config.yaml
num_hidden_layers: 12
hidden_size: 160
num_attention_heads: 2
num_key_value_heads: 1
head_dim: 64
intermediate_size: 448
vocab_size: 8192
hidden_act: "swiglu"
norm: "rmsnorm"
norm_place: "pre"
norm_eps: 1e-06
positions: "rope"
rope_theta: 10000.0
rope_fraction: 0.25
qk_norm: false
attn_scale: 0.125
bias: "none"
tie_word_embeddings: false
parallel_block: false
init: "normal"
init_std_qkv: 0.0479
init_std_o: 0.0595
init_std_up: 0.0686
init_std_down: 0.0686
optimizer: "muon_hyperball"
learning_rate: 0.01
lr_mult_o: 0.746
beta1: 0.95
lr_head: 0.0083
max_grad_norm: 2.0
warmup_steps: 200
schedule: "wsd"
decay_fraction: 1.0
decay_shape: "sqrt"
final_lr_fraction: 0.05
batch_tokens: 32768
max_seq_len: 512
doc_mask: true
train_tokens: 137400000
max_steps: 4194
dataset: "wikipedia_en"
MLP neurons of a small language model. Each row is named by its layer, matrix (down: output weights) and neuron, and shows model dimensions 48-143. Each number is 128 + 32 x the weight over its row's rms, rounded and kept within 0 to 255. Numbers have three digits each. A neuron's up and down rows have the sign that makes its largest values positive.
After each neuron's rows, "fires before" lists the tokens most often just after its 100 highest values on Wikipedia text that the model never trained on.

L9.down63:113079155151172096046119104069104149128134091135123101129056059125093163128160121138118091136098092147128099104089137104076095111106133118128189132122182089179129101137067124115184101104133067151068163085131105106154118139159095116099102141167126094181139177167133099198134070121111139114
fires before: "|", " |", ":"

L7.down258:174091131123147138111129084115130104118161140164072113173166079164143169117117155183143129129095130162142133151146146140129072121170142167119104201104179127114149060126102152125114093182096180187129114100129137130095112151178133130153093134133094126177153115098099116129123140139120105114
fires before: "\n", "\n\n", "="

L9.down20:128124106130155146147114106102125203168087115094137168113103072146146105184127157143151168083130128122084180110139166175095099047165096074172054168081123137133121064132198113084075139157164082075128181141107130109112098137125134141104141187094131075134146139086092137095129118071099133151
fires before: ")", "–", ":", ",", " and"

L6.down420:151153122138140113174155108127124097141098145087099122103142147152091159068137133145101118122120129154138178074082135118143176174117167156184067107184112119091085093090200127125144136140136175200138163113168117111108097151095109144187185151147194083157076139090132143137154158052072127142
fires before: "\n\n", "\n", ":"

L7.down394:139129140152163119165110127139148191071159146137073136098121110135132079130134114154133183151047094102103093074124122185098071110181092122127083100104144130100139176121156091124101109105135089152123114189131078072178142138140110185165129161098124132177114138137081058138132138129117132109
fires before: ",", ":", ".", "–", ")"

L9.down99:113096064083117109197070123091191110191145064098150150151160065136153136138103093093130101136149143160097111122134129151126108200161162143176182142121141143101116089116132121120125143159111087072089064077104177167148096089094162134115152098198150147160130103175188175116136145135175062150
fires before: ".", ",", " of", " and", " ("

L4.down178:150204199128169139134103180114153108110113147100103140131137088087154149149144140114141092124131132101135122082144157082129122130102144136108122081091114169125157159120087118081111157118081140171160099091108122068132114188140134144082176062160126187133136097102124195099108191138129164047
fires before: "-"

L9.down408:129118126152093148152103133194131070116137121115142083128119161101156141128139120120124134155054104136160193095172137098069094132120047174151136110128153158132137156157159145093089162120170130119068158094097173120122131083138121103178159110126125130168113145132179179106098077138142117130
fires before: " |", " to", ";", "–", " and", " 2014"

L4.down24:138145177112091109090155117150150098120114104106139023181121134132135138174148160150120134153164192178108150158183151128124100204158156200146140148129139119070124167095138126148118107141132116059147159116141091110153153088185168121110146160143149129145106089123110134193088151150125149107
fires before: "|", "-", ":"

L6.down36:131114168155117199073101103169069110178151131094218128151210134140136117131126158162145176129100108080118051130125127146120060138097130124107147093120135082099119139154200124138102128086149140130131141068105101123196136104179054125194099131133166128171163129141102072113108134167171131158
fires before: "|", "-"

L6.down257:126111138087131088106108139164136154151129141123047133129158122150101117195155166193132163182096109159103105146147080097158188141134145173158147105182133163128134140065073120075065083109106108182100139156156134082117106117068191107148195188097091153123151077126129075150118163148112196058
fires before: "=", " |", " and", "\n", " =", " Apps"

L9.down114:160121096105156124080114124118136126135114126087188119147178093192112142148160119144154133194092117087125019150121153159110095047171120105100165139138120158151110195096149139090154087128161124168089118093120107141137099131143089139138080033159138102145143118094090117134159092110081136130
fires before: ".", ",", " and", " of"

L4.down354:089079112124107144129155163118062094164143125046128140138161145098129149175088143151102144068117159149097177135133163152138152113075054111107153124119158090120090124146095137154190093141107097121174119087122115134111125048202063115079205121156101112142110138113112125123177148149130129123
fires before: "\n\n", " The", " He", " It", " She", " In"

L2.down216:168070120118066090107118105136127136104121113144087089125130135147173171095148100081110116128168094109075089113096082113100164178108138137128111124084137148108188183127030142101163134145116118104105146137112051103139156137136105141157129161177081173159155168102080124164123153104145081102
fires before: "-"

L4.down277:107103128142105093128127094106170090118126071172139148136083101070141113151162184140150158112142099074198100113165067118134135083136078141107137106148174067151104115149153083100179098105119099141117096153126169141147185138146092137164121073107094101109121224094098137070168196120112179129
fires before: "="

L6.down240:170136150073180097165142084115166115113072137145188177142180107170158134125093159063121148102145103132154069126113053154151137133093149116163094090111073175138170145168167111092139061140070144099132163141115112143111132131111137132095079138090114129172135148101189105097110112121122073142
fires before: " |", "\n", "%", "  ", " +"

L2.down412:159102108126120117140116144127113108175125123111098141103125131083115090125096193090085166156103057116152153119135125083137092121143151160077082118158117134151163124153123148153038153097131109098158086127073135059141150104045155122162089113157098076097119143195105142135095114127093121165
fires before: "-"

L2.down197:147096124130140130142119120157131182118040094072129105127132095122122171156073149100134130120092115130130131159054088104076120182152066126207113174148114141166145125149149179140106106163141078128183117095076129173099106083115114141176118074134136126124138138125065164119098126085212121145
fires before: "-", "|", "The", " in"

L4.down50:171160153103087182082138123130164111147092128114154173119160131090108102191111133167094098141115118115154163100083122131116163090102090112178122111083109138085111154174133097083148100100090105085179101063152139140116075133118150159145152095150110194131170137164150109132172156191135158133
fires before: "="

L2.down137:102144112118181097106114190129101095086215166071144122140160118154095063126125087094181126100152116143161169177106142068114091137123126122089104181105163083128163113142128148110088105118086085149166148194116173179142122099104088090125160152076082170107092113143136138138146172112126136125
fires before: "-"

L7.down109:106178103181150136147143076130143144093145209113142102092097178090093141109172138151145166152109146142100103134179115147140041165126103152082157158137136088167184182150132177123118133117134152136156140166122194118142196135118089109107104182158197084123178106112084106122153119067124139116
fires before: " |", " the", ":"

L6.down387:142179149125121169147083144160148139129132116200098161106129106139081095157139105168080154135120122140148141123092086125183136103130110069182143143105110135050142102140110170119126092168164092082109101130145061146090120125113111136227140121151115106110114096112173120129190175130121156130
fires before: " |", "=", "\n\n", "s", "\n"

L9.down271:156121123089124120120128093140112115127206097103088113136111134146103126094114125147178116109135134148108255097148096085108119107122139155156137139179163095136100149169112122135187108135138138134163118123105155163104177136103093111120133144116170126123139160178147168106118192182135151097
fires before: "|"

L4.down274:122092143127165125129126157102089101152176134128151099119137164080107148177120085129100111124089104131130161096136163071115126087056159128164147131172063143189145127133091098112136129122088123157071082141150153136095124158116146185125132119163140140152104148133111110109140116114117196119
fires before: "|"

L9.down299:132174153152124143131068123138158181117207030129091124117130107163156176178149163152070059135098100102112041113115063196122167144131150125139124146141166107182101094119116117160128118136095183092108111143167159145096095163169126126161099180111106094117115173115162116114163165113140132077
fires before: "s", "es", "ing", " the", "d"

L6.down367:109160121192173102136121119127124168142132061101096105106128158126126125149142076123133079106184095164148127131099122140181142156091111143185095119059136141190142035155156086144133192121155163099138106148135133110140114129143130132081066117110124124095167130093116134165161175129119118132
fires before: " to", " the", " his", " with", " a", " as"

L9.down344:105143151149160105161121124132133106100129138135121058091110123111149151129061164155127124142178174169157114120115131106064169180160141164139133143089137173070133123062139098115150121132124129093115126120142133099111101078147145162154098116147114143081104141145146154094112114150146180122
fires before: " |", ".", " be", "–"

L4.down330:101111112060077106146081090105141162093140109091165118083126204088107117087129109129121159136092122108131122134133085109190102202173137117135098094145145149144130067134107136122117107161149199119114083077158137156167099131160123159147218130118133115169101117105137149133131134172214084202
fires before: "-", ":", " UTC"

L9.down175:047179156128126136138136160096175114153155094108174123122128152093093079147107117102087169123158122198102117097138173142122173131096172172101185119174213115096091153155112090135108119136160127123090084129097139165128153161145066147115111178083165145109115164126123116177113122058083124126
fires before: ":"

L9.down65:121146131134122070109146122117128123162166101150151162079100130168140141160187136062179106101173127093114126055081103170136211096113103107084152104129175105134140162089086153098152134103196096147120115128136142151193112129157119195126157120180115157119117139153149122071128125111149141148
fires before: "s", ":", " is", "d"

L4.down382:158102124076120114138127126119042092188115120170178113114223148095134111132095041145157128121162148137123142102215113122106101078149125148173165153136130202143159099113106138143089128078116138139112138124127142127093113124131076094107118123081102060130122149124127165182056092112167157064
fires before: "|", "="

L9.down310:154098120123090120101081080144105151099164097150121112141123148128121183153115102085093172114151090128121152145064104062101167096143185131082094096113157091132134109106154090108143034132094163105218109181132170099158179164152184091173104190157101157157155070137111095129113148127125127126
fires before: "dale", "s", ","

L4.down125:137113115147149138098160141104142151117156132119134162097138096139127085135132100157100138092128135156078090106178215101163113126126150149128112133082134194167118089129156127145109181156116095167158142059101145128101152161125126095188098145117085121139147163157142143128166134100152158090
fires before: ",", ".", " and", " as", "s"

L4.down14:167111105106131139116103119105090168119128100143115082124164123104135130118149042093102112136105117060121138122125059141129113122128161127177094137164055129129097135151164139182179121063095154155102124120100128129190171118114080107057102118116107107124075132141113096155088118138100117129
fires before: " |", " of"

L9.down248:198098126112101093119111162124119120105106102132123170085123139175145139113124156115144155182087073113103103081112160125120122091156143123120146150170107149084125052177102122178193106132123075139121147087137128146157150153165048142091152167110118085125082119141102109149135096152198211144
fires before: "on", "s", "ons", "ve"

L7.down307:126169157091178123135055165078152120152155133068157141144156119130091137159120089150156118134185177134101000113061129159141088093165173149146106124156124122129128110110132114095103160133110146119120056143103212153158101125133081126124161127185068151155135136121128130200124092132101156127
fires before: "=", "The", "In"

L9.down215:132168111122061098095162124128136144089093143113122095148163104165155110157232133094168124163057143130099079142100127161156104119121173114077157122137139156133090106127158110111144174066077087103100135134147044094095098120177095155131146129111151098131196138130121088097121053116121165193
fires before: "-"

L9.down351:130179140084173102125094118096116104119133066146097120132083147158139067097155113191152132152138162149113074109095169119086133164142142127126117159161188142112110151161207168140073172117133113151108141206086115116115144162085154110149080137141093090077095148081156161147101122096178161142
fires before: "=", "\n", " to"

L9.down122:146135140087136160154090109145155098127148163112098154126137064089124070097099136115110141120149122121151170083119139121118118164110101052123070111067171135081130201140118069155095166085122149086159141096135092087113178110157139114061094108155148140113111132111105130133216138091125115154
fires before: " %", " ±", "\n", "  "

L4.down63:124110154136129102133174075123120147206145182052108181106134153145141117118102168140117062113138122107152108155134156082114166172130227125171126099096130070151141151131114110128111137176126134143155101106144122146182092084147091169114162112104087144130150175130161146181173114091127161177
fires before: "=", "\n\n", "\n", "ion"

L7.down125:126090151118086101162161090149088165101136148098102163172100120068127088105101161156132165130146174138126208110155134166104116166089095077074132177109110092177088148105170127083181061142103144110141169134143109123093144171091121158136116073087138126160137180127129144084226124127115166121
fires before: " a", " an", " the", ":", " zone", "."

L9.down83:132153122086090053158044165089133141123129079067083152137127132106164076114089115144139143112109116086168205108113105124134193160157089130145187109118125172114108134133079101126158050162148074119163112144172137130114104135136110115131150106083134146160124146145128158128098118097151119144
fires before: ".", "\n", ":", " (", "T", " |"

L9.down156:123125133119135126067102115147120086136089110120143098157118160113089113128138163060156102172134097119093138098104120111179180106202129199062101120188147118178101133066152108106124144160129176106130108138123104175125138127149080124089177122165136115142167171107147119161184153133141129103
fires before: "|"

L4.down182:128080160112164135068102126145120108122178129150104118135092165090102071149132125172122180095150127080155142137171088140176189119103109134144162163159177121116073123107156136143144113102133201089133065158125147134087176101099129141199143115115161130147127091024149138117112129201132098136
fires before: "="

L2.down212:121100206196154122100138130127119119128134090147091124202149133151056061121135131160172132195094037105144144146133147156094183145162159104129133143164128149103141142159081134142168148083103114163154130165133128181145128132100149181104104151065118138141138140106109166112111141120152055152
fires before: "-"

L2.down179:130132079134121166124132095152149142178167159162168162155205139088140161116078133158136130162154115153107147142117118114181127144127127133163084122139113147180088145149131070155097086116102107104113149132139147093146101131128080081099198081111116063088140164178105166109185184155096186095
fires before: ")", ",", ".", ":", "–"

L9.down265:115078148149140152147074144184104093133113150118102121158130188111102155098145111195168138189193107046131110149092109172086156105106124170127102106117121115130145096181111049120149123102151183121118115085151161155126131134113132111176169137138081096135125087129148062119130087154095153134
fires before: " |", "|"

L6.down239:119162083088136098099111143148145088100146099072111118084096127162151103124107132188147119152087111175155173106049173103115108117136072122129155114150190131145122120128130122125101155150114123109152143175108172161126161130205099121130075096098139101173134147076160119147178146206060157150
fires before: ":", "\n"

L9.down193:082113123099131113136115032095171058116130142207142153120184065143101136093196117141143169133147114117153060107110146159137166191201118131148108160151126155139123168158146122153152103136123125159119064119082120112177183128092114165106119141137131106176183136131098104144197109154082124108
fires before: "="

L6.down126:151103156095131106108137164118130158129095095106138147195111123103088081127142156052184096127058081095134109145185128136141074140148083095113146127051107173222065142125126140168113122074139180107149068088124128088127105172119085150134100114136072124116154163120117115156132107123163060164
fires before: "-", "|"

L9.down31:134080145165162076122165124098117130117133131127162092178170104111117179125124158134158151102161165164111121069133131102073159119069128092114130116132129128105100110149199119150155101114166105107180141129070097139082127149102110137143073137174136158139131127177141090075090115101143115149
fires before: "\n", "\n\n", ":", " was"

L6.down416:165172150134153101162141128094137120094157104178131181125162208121102124101150131084122090097177094240129183104172147146141127164112135154137053087169116161150075129149140190136136096097108106156157148155115057195107147154078119118176140119118160102121101151119107178113053146154087182107
fires before: "|", "°", ":"

L7.down269:176112095102112121087089157102138104205112147093120111093227182136148120133041119127090152143123131174142179157120111159140072112140126183138136090152139113123127129139084132065166139171150198133097099092110129135171101173125121143144180135125092167155174187111139108174163121166103091123
fires before: "="

L6.down76:052180092087136113175107194159112096160084079061101101114064132148131108174107140143172134101118150082124162180128150119102114137053083181137111139125117115122147150141130119106090133146139130113173122093118125127129107118147139219122169086093136112160083134113162092159111129158061114139
fires before: ":", "2", " code", "="

L6.down231:117170134122105077119092163095136099136156109090089155172216132129182118166153138163173141105160130152096003121109140123130146153147173151168130175078143132051129109066154157101108116131158185135103127143147132093114128112166106140179138153125134110157181111074138087124128125163147044101
fires before: "="

L4.down35:107140167093129091113155162105088146144142099127098107180081134141142140089111042074133126130137156074152121075136110139120162094143082145195122165051165131113089133106131078116100099080093067128084062145145132085127130060116063122125194124085100123140164055103135118130122148116108182152
fires before: "N", "W", " the", " to", " is"

L6.down225:120115155151091176144130039067093109171143111063157152144139154121141121149193079132079096115135163117167180108094102127133192106140130105118153138040112161126109102148140135140083188168086115114126154206156111114134113104114119122145109145115132130167134184157142113176092152116088136105
fires before: " |", "\n\n", "\n", "="

L6.down154:121116118168172128042143154161132113168202110140111092157172127137112158106129141176164080167141147155124165119099098155168088118166149158149156115158070121108071131141102171074131111129158102204111140117122060101095110133155072162122174193119104086146197103139097118106099056141129071113
fires before: "\n", "\n\n", "="

L9.down416:137148181107101149134124093187165133099114146168113134128179176027107136129137175123082137158149145119090107095146127104182189116159177138096079105170195142116074140165155065167174163134129140158147063127113133103137117169099178143155130095076103137179108130159092130076136164104124070129
fires before: ",", " of", " the", "="

L9.down132:128105109122180111044171120154105107121087078129131133150091153164056118137183077130143130133122120100130054122072095125135134121133065156138115144122190124155116132130100145135166134168149079135100166143132085111095162098103207107192087089120144179118095102146116101135096069131167096140
fires before: ",", " |"

L2.down339:141119114155158106122107146104155099108137119153062117150144113139159089148134091174134147085085087168172097131090145114087101163158119151144141104104119114059147132161152218077098143115128118121150091160102132117063129130154119096132145082101143114143138141065125089176117141149171091089
fires before: "-", "W", "|", "2023", "11"

L7.down400:087120088150080164147181177152119182124093141159108192141201186118068127097126079157144125161135148149114108090102132122097099163122117132121125069102162119117112137197166096168173109123111161135111134153088125114127152147148094123094113150170203113143112145123132129177165097133140064140
fires before: ",", " the", " she", " he", " they"

L6.down29:127143105130110155144160119092178121151069113137142117191175134105194147104092136155090223125098146126130090150124079154127111187181099154108217120120103187176118172143125150118121147155100043135104149090096110136109105134096107103109138089071104181131093112117122180201112171126168110105
fires before: " |", "|", ":", " code"

L7.down137:150099121104105146138129149068155085147063153106099155157086189139163141068119084146161172168068130148082121102083126171133112044128160126127145126110115115171117126098150126127093109086118125076146112162105157152140208124127177156152156132059113086122151061091141151089101093153156131132
fires before: ",", " the"

L7.down191:150065097109165142107096128152126138149091124174154135110181145149099038067190087144148109062162193134084159169129140055162112137165102141148152127122141121086152193131066174178162150145109152121169161139148137169153141126181155144130098168172092100197116104161166119123082104129114173161
fires before: "="

L9.down439:096134122149110137149100073124143172082158115085101144155160203078180187157181139124124146127177109113128179114203180099083140075086145132129135096118123135169158116128162083150123178091140106200180097128156134146083059132111166092065177118135122139171147166096139140067159186085135131149
fires before: ",", "=", " and", " of", "s", "."

L6.down141:117153071120139131097078151177139107152080074149110072120096112151168113141131152135163129098147174108064143112085133165087144122142133175110131057135139115162112124137120154175126115126147109097154141033105146198121053193131098158121112177130134100133093073158109109082114155151129130096
fires before: ":", "N", " zone", "00"

L7.down390:120152148091119111170119160149110148145084127138071165155154111097118119184157088071200107113084196192158091151118104144157113140132146105142148183088048154115203112095097120130158194123129119161164124112114168135118154162164128139144152113152176119177097147142132179106118179127168106147
fires before: "\n\n", "\n"

L2.down434:167123158079105113096191119078048079163167143144142132148163157135125172086103109160137146118164144171112155177123090120119137176106137095174142103148132141112118094130102132162130098148109127161184127061115102028131107140153177162104124101165103125132140103101097170128138165142162077083
fires before: "\n\n", "\"", " The", " In", " He"

L9.down270:103168165120149137125112158168153109087074064126142154177109133113156150075142092100151114116120112080166056134115095153102118116133148105129126110132070161194177077122117127106124134144142093121183129087104132106112094134123165135085078106047135144153146106103139111004091178162117106140
fires before: "=", " =", " |", "\n", " life", " and"

L7.down304:088155135108131125140169140139131120081095160137113127124135120155147129170126143063134114101134188065165115132087176116113133151173139104112148154086158156130134086074155119129083098122187102172150102070157139168143195139163112151082140146138142109141121154123169144146092159106145111123
fires before: "="

L6.down287:159146097177087167125191130116153128104169109167135134121147180123118135121067087115108119108143144169135156143134158130097080144098212158168154093197201108178114111119142127134133163141148216132103152199127134119127102163153127161121163126104130108119138102071131192167133100124085139139
fires before: "="

L9.down227:125184168112139123157128189205114112087167085157200130126135058184114175107104101155115163138122110103101108130139147141160135123119150102140094124106147160080104103063144088070180137081132094168118130094161136109134126124112073161143115077116193163122142153165160112159090115140131107130
fires before: "|"

L4.down47:157162119127180086165158132166195087189105157128116127073158103133147123110103139088138201140169164112142129169120129118195151082133081140155117129119166090115090100119134184181173169071134159110111103112128080134093097127075160105126103111104119129151129102106089112189190127075103126142
fires before: "-", "\n"

L4.down406:062165110153169106132128153047125119095161141106144128180147139071160162156118083052127110126138153118103100123163074146157083085100161136148135125103068136138138062086125118119159200146110076112156117178130186119142099138180081105181110118111181132102102145151154158097169168147121153111
fires before: "-", " |"

L9.down219:146167116106165159187151089124134150068087109135146106165101134122100153163128104059160123076080117184116078099135097081147164138147140112126156131121142114080119135189146144130187086145159089102170135116152110099215124156165090124079118156129114125153166075138097127082105132157156115166
fires before: " (", " /", ")", "\n"

L6.down385:125111134149111143140058060126119116108120156147090079120110169116100043170138165138163157118113158137110100126185137072117163113100113121099097144118117140133107133128135131079165112157143181187132073084141204163076180122080143103158181174132163100138154168145137098130105130144111084133
fires before: ")", "/", " |", "^", ",", " of"